Weights of a small GPT-style language model, trained from scratch on English Wikipedia: 8 heads of 64, biases.
MLP neurons of a small language model. Each row is named by its layer, matrix (up: input weights) and neuron, and shows model dimensions 128-255. Each number is 128 + 32 x the weight over its row's rms, rounded and kept within 0 to 255. Numbers have three digits each.
A block is one neuron, or neurons of one layer that tend to fire together. After each block is what it responds to, as a language model described it from the Wikipedia text at the highest values.

L11.up329:108114090156159171131073159122172128159200147163212158184164162172129142170127190096121168152135128119074178126179131124145124084146134067110173074110083170160132075115161143125151140173124147159151145077105107126158084112115077137059141137132091155138106107087052114095098132100118129135114112146143123152152085120107120138126050101104126101135130132091098169149178140141168125101148
Responds to: Final word pieces that complete a word or name mid-phrase, just before a following word like of, and, in, or a parenthesis.

L5.up86:126116100180138104119130142143101073100170125076155104104113073143100100057095115131138086094129139079173137131100138107080099152140143111164117136154136165109104105111150146159101099134209158067119111146104138134106084152089140138122169152106094124121090113120109130181076080131125168119137104133150155134153104121060142112163133057121186104113155153109155124105172102184071129111144
L5.up148:187169171151132170130084167155146136105081076128127067150103071200078138111078149083154148109132189095115071061161124111081136190156105098079116079127114110146106202125171092152157092125183129131165040161123143131123171075086183146095141085133113139141118137167079092120073079102162138127103100139142096100111108113161169104162111127101119141162189092116122073183115125164114131139120
L5.up156:161062170158104134165141107166169173107165142147188165147120160133152130075099088115139075217133102140142123136104120174097143131150085102139118111133133171102161144097089227105184076147170193083112171119111113113088151106127162112095127109198126180108159087094108080118117128095095157174094104139149089125093129093131074125182130063160117089120142155162142096123136086158177106118127
L5.up174:117163105141176039160141158066140180129113114126104110172141181139173126118168111132214126162140095098128128158130100126156148078104053129105167126156105091164133139154098174144116131119127125145136103140118087051098155106164138100122142159104139087162120118140131126117151041189110122134148111092098170200125109095181144129102101064107132108147129109171115097085173158140122164125149
L5.up199:115098133109156146149144188134156104121104132094122070114114083137139105124146203167091152068141114143118113101146120091168169123116123110126137155089113148146134082111171116115142146122133142094179125099119078142152112107077111142069144022158120120118134177079120168157064150088104091131125125115106172178134121127091173102188085153099115136141093103127136124113176106097067179128114
L5.up246:099147188187064172082160119126174067184141138128104098137076099115187225133171104124089149156134148115110173080144157131135152130161114169141173130111110135113107100135146113159122124071119121144130113154091131143124156106151121106129137052145093172159173100146175177135154166127108104134147171191172091136165074117096136096168080132174170149100070129134193132142154148164107119077134
L5.up255:143110136151143126174149158185151139128141103073160086099082121091124085131117095153136172098140131162081131125093125120129188202131150115144092080134115180078107140131130089150166152113146108099202145140106119084178148137146222128113183148202116115144146087122140154150147134191098123146141131182135093077116113128126114086178163133095116182145134096140129163174157129158087131119132
L5.up283:104161104142125161093122128162114092170114066122150118110153143074105085125086145117120147197101147172113121103103117114107097066069198152127094121105119116138113111075122101164154112127100081126200152125091105112117085107098112089216123131096107176128134113166114127134151122141164138043125125168149139128027057104110086199162084119168128146078147146091047075173123096130147118138100
L5.up308:030116142177107104141157162101098124101152131161148130189125160120123070091111114125117193131107147143126092125126137164096090120094182140157124114205168113058141094126150158145101075179097140051139145149159119155055090117122120096134183110105110138112134114139133125113146158110140135110111105102210142049142128175134126149138111176133143110109177120102103155078112127168092173120133
L5.up329:134128160146175140137158120080159113083122155097056101123122172126131106131130112112085147105118120128187088078108158072098167142099110080153140162131201068091105078117113175114079106151158113117167112121087173140123123098117035132128098130124132173172107148110160125139112140100119096119153182204124077140107128110150115143149135086157161130101150150132084099149158065113107156044149
L5.up374:164076175143139138127154153088149083100121152139071135127101141154106098168100087135090141167143038142148126126075053204155145152090094118152154136153115134094094105145149223185131166127196166092176078160132138090033094136131119107151101136114156135160108120128153074101157130126135113134108133112111161108139090138095077073189098100128161197093153109073098101134097098142081117089153
L5.up436:130177150119111116110146121153157146133108146118178105176193179100131157100106114140121138078131147108153079160141134102076195140169130107097139163113137154142154128140160131114112139124076081097132117128109089108091113081125166101148149145115116136113114081145166076097162155130118138134097108114089083056139122161117072086123155098142084130151153126137149111185067097069096130111117
L5.up751:097170147123163078153088124149171126104125116129154155198107126098113140115168111155132133098097144119093172128144165134118124102087130083146156145164119105157132095102151141089100081126153136116179172109074105066129142106111221153114161118136151102174142152124135123099109098136142169144159135134198109122105124121108137123172149106177064141118191139125129114160120123176199129052122
L5.up795:145120180143170154112101076076146112098137174132095089178086172167128098107108188167112159082129092097143150132126130084110100107164173163117160099116098123070120106113112160112109117145088123128112136133103094175074104116129157099103150137088124180167136173071159117083158153078145127103118107142215123113167122150185087126121153171127065131139176098092138170089104095148074157115136
L5.up911:102121139133107164075111125068161156100173089065130105126109091104141131129133114128119189168135107135136148125179128123178107119104185114148106114071138080131100133094145155158148157069084129099115125158048133127134151155114156131080145145212101140106116134151144056132166092143114113101172124146114151108078142095138150097152123157187105182093114177115147102065108123127061106158091
L5.up979:131157053167123142152111164105165207137070064091134159158130138161125130099133209077131113095170171086098111140128133124150165157115129191098149141187109094131114148144106136216201151088179126143164107156129145126139107107102150122128132084179160209148133168162113111120178148112149092117081113141098150095150130055096112072157078130118156171190131094132096133169169102179139154092152
Responds to: The final piece of a word split across tokens, mostly adverb -ly endings (apparently, possibly, reportedly), also never, often, because.

L5.up23:104159073103092145092136159119121036106150116147122122138117089105097097162179079169176093168132124116077173122148105135193139135111143174122135136138138152100131155086148128107165166110171091156095057173087129125147083118125186090115115095096122217150112180129117158126079162121140164194089121132110147140096143146145088132089118115140118136154154126113082178126107113117056159163108
L5.up29:115107113123123153123152104149159174148145133119181136161098178176110143157124108139112113103151080124185142080177093151124135130074096156136092123181099182135133163152040109123176098188134144127126116176155093136123126147086105079098200133108138131142108107137121160150106145135139077109156131092127106140138191133126088146132095115119142057170149181123112117117124124157110108170085
L5.up109:139093086104146111143108165124163149187157117122065116099157055120098174162162181126144148142173097113104191189119092116149123131042118117124189140158081157107149162147113157061209120190110117136170117132094140155133155140143187144149124135111162167119107115146096113149123121109092116181078141103152123154116110140179124148082123115130102155144092128174084150091109081098102097109144
L5.up226:128158066145152127150117142076169158154120070082118078153171153153150136168137146152175090148135097103096192112156102138153086075107153093133119111118133134162112124140144144113139122200140106128128147141041130111131083137132108114184114175124148093134075129104117118151144113084155186098172098120150123127100128112109118175120165124133177069084113061092089101068122055103139091090097
L5.up281:157124127092150142093090114143086099141136087150108140087121129134115197088139158148093125151099135092121162122137126092209129132169103088047169143121089138143115156098100180098189179192131050126158135158042105137116161168175162117127121082104122115167130111077093130124129134120161169139129098185144127140102114084117152110130090178140111101104143109082115135121116120109201097113146
L5.up349:121130052173115122119101224074128147098152087150091102131110140120114160137119170130058102116127113069120089107153101137115140149119087130094175131052138169123112131155167126137137128122158108167154195144152126144167149124209086085161199095100153133139172103151138102129074106076141130206091098112087136168149084110127104180125127190100142107142103123101127168094127162119165106118161
L5.up447:115091068169136050142116097089155139107113168148154133136080084141116092136136164146169167129134194149144129059113109123103135094114135118154094156125128052156073115163082125143151117179116135137100122145085097149097090151120100184088154119038132166064102151121117130135181101127114114147142077112144103129075138141083147120139212104104138138170149115081090102127141117110152106091083
L5.up510:136123068173145151176099164130157156161095136169088130059131068171072136158144111147118165096202061162111108078142121118155143167125067089172060161141115150127167152137146143095184097147110102175089130113107138097160092121134191091090091149122196207185117125142099099099119167146100131158115153141096153096148161160151142158135155086121110102134124079132134120100173164140167126113097
L5.up573:135046021099095121160126138134117105115133121151091061124140083147145176144113150134134132149128111143125134135048083150152125083049063163139112169174141121143129105153123174144157103162141139169148165152092054167120106098125147155074142124166157144140076150107105160168091157090090138140106129149159153197143151114095105152141118159088141169148123144125092082166147096089144120090118
L5.up601:119134094152145093152152127137075106105150110144182169127081164135141182115129120100113161097051080166144105134126104141130103108129146160089110069121142217147120073105164135172111119164159172045128131101098113096082148140140106152145116131071150150163117127137120171139147148123142112156193139072142095129148152154127096168145132092164147107187112145146207127140181165134113132142139
L5.up642:138162099152140144143149199135184109114193144110096088093168180176107179123132139122092153116135082096134100164138139123140125140160132128124114171108167135126194097094151143119154130205163077139155128148101144142134177109120182126186198157073143148127070129140109110095148104116168168179184152118163120128144073125105101188118169119167146067108139123180132069138120104102124108163104
L5.up674:123106130067089117160087130069094153137140098171097087141129081146147191146144142115105129168181102148090134155122156103147082152083137116147140172177122169138091156115090101072138117134087201115156120186064132121153100128152164136154114108170143159156133107148109183158171074129112152186099095113157136126145188141170096147133147090120148119193068096173099120112092065095153130138094
L5.up744:165184133094153177141119091123151128157092128130122071164181092141188161153131136203148143149058120140117096131107177111070149130149119095118149122205162128065120086167116165126153131166159179141123113125103052194075076157075124077116154145086118122124069128127171084108114153176105183171058041119161051116117145147153098174132074120102105115165165151125076095152129134134115168114160
L5.up759:070149115100108126184102170123177150140152141167089127059148199188115180179126132071112117120132138119158192111100063096153072105111141058126168113204160150146143120124056156121100126148151170142087109100089085156203165159084107110161117097124133110159084073150119100154151147099057148163134107159145104107121064081158140204119120136089146145108099114150129118112151124113190113123134
L5.up804:155090085133042156118118127094185161069129148073105057143114096152146181120152167144132157084163107185173134123118151120111138120068072116141076128144161123114106117151121137132168131189090107086127125107084103150155126090102122099081112129132074145155160118176140123141101157147063128085166164098165120145153211145158110132117125167152127154087136113182117111122096090110112115108087
L5.up998:118098121079103144105151160086144116105092111146093077146171134181119191144090149150133135156150083071135153193151075090120131160111188189112128156165162112117178130194138124067205133143111135152094093097110098147189163162104156138164157150164131152135136169155134133112138101150128145142116092115119159121115178111181160117159133115113146148180117116127135096110160149140113093047165
Responds to: Final word pieces that complete nouns for people's roles or titles, such as attorn-ey, chairm-an, direct-or, perform-ers, often followed by "of".

L4.up48:091145145123144177157088101124190158128106130170114126162165200178107138121101080106086170170108084163134143063125165083141091147169116159197091136142128077137090116151141156111119126165131124099168148121149188157122135178133113121164158133185104210177134135119112102188090101171138131149158155143192109167114075176048144064138118135152101106112121108150106122123144049076112137055116
L4.up82:106145153146084207062145128145122184127069164131122137200148190139112118144159114136092230121112133194176153097173075153138080145092140163177152144112129150123127123139120131089117098119170177083107136122122130136153119130061132124119161118143096149061150093122118171180142133098114157126192178161135120114089088132128092113101102109122084117131120130131123110082146044155071173145128
L4.up282:148120125128150086122122115138140185122093154144166145100184086114105069108134128074106132104100163147137154142093113120083102148137137105135154106112109136124156104125190085188100103194083137081125101121140151163147173120110175020126102135120095191121108080112170100113063154185216147063119161182098136109153139144107147105105118110155133103146152147175148167137107070064110126089086
L4.up406:105125140146151106182121149097181139130127122146116146163194082087153073151114086121128224076129071158153087139119176143173135190106129122067178145074116090100106125120101171124146120170140153167115084077079174170155108094152114096092121171092087147105075119120087177079145117111179110138179124125175144093135140084104093089155120143056162152096095107171119153140118070112115077131076
Responds to: Final word pieces that complete adverbs and connectives, chiefly the l closing "as well", also still, along, later, mainly, already; sometimes mid-word pieces like Oly-m-pic.

L11.up641:052109143071123138114189134132156176097160145074125126115178106202047134070113168141128097121117089142169104106087132132096170112175090109129145158140158182102120151154119168120155185084079091121079111130115098083146158149082229077100109145087141188161099165150154105095111181104153155145127145153088087112115112142107104117130133161089155139137149127139084093129096120146115127060090
Responds to: Tokens just before a main verb, mostly adverbs like also, officially, typically, now; also pieces inside verbs (ap|plied, desig|n|ed).

L4.up511:107131110109165114155120164113128074130147116164137129115147129209141132128110130111138155111147138118144128084152102146137138108147119161104105227098110158149161114095109100128113147110087119160140149137080115071123108116118155092059170083104115092168104130158114152143165134145113168085063154073153118146150090134100101172125116102143165122164057103208144143077173071097185084115113
L4.up927:102123109126119134119146065104144137096134082086070090188131088167102144131163157127148166131144130103046151114193107142079064116090124109118119158060128172174152155105138121112171105166172101115142137110086137134173151112173163103136157094124111143109099068163152090128091128126116065137133090114117121141132105153150089135096144123144126064138103098123074148087152110151104125093151
L4.up934:142078132078083175084134162126164149114161134151072081082155109150134178134101149104126156106147063065120157103127118120082112096074182170148139219120113099064121167079101033152164100156124148165188076129130121090145104109124147150109143125115140116173102129148088169146068138132103098150065114177158154159147118167120122151130108122167122124128131108155102107055150134185142102139098
L4.up955:121086143105109105146164127112121170106153136094102136130150092115127123107188092151143066127170107116183143112127075139079143126084106176123088129105099144099033145132080083164127073179153105130129126127152137135173089055098069128127109100151117102185136108166108138091113204156092105130113078130173123150138179137145112102082107177139121071074102168067125137128109108107097084096122
Responds to: Final subword pieces that complete a word split across tokens, often in table headers and section titles, such as Play|er, Med|al, wh|o.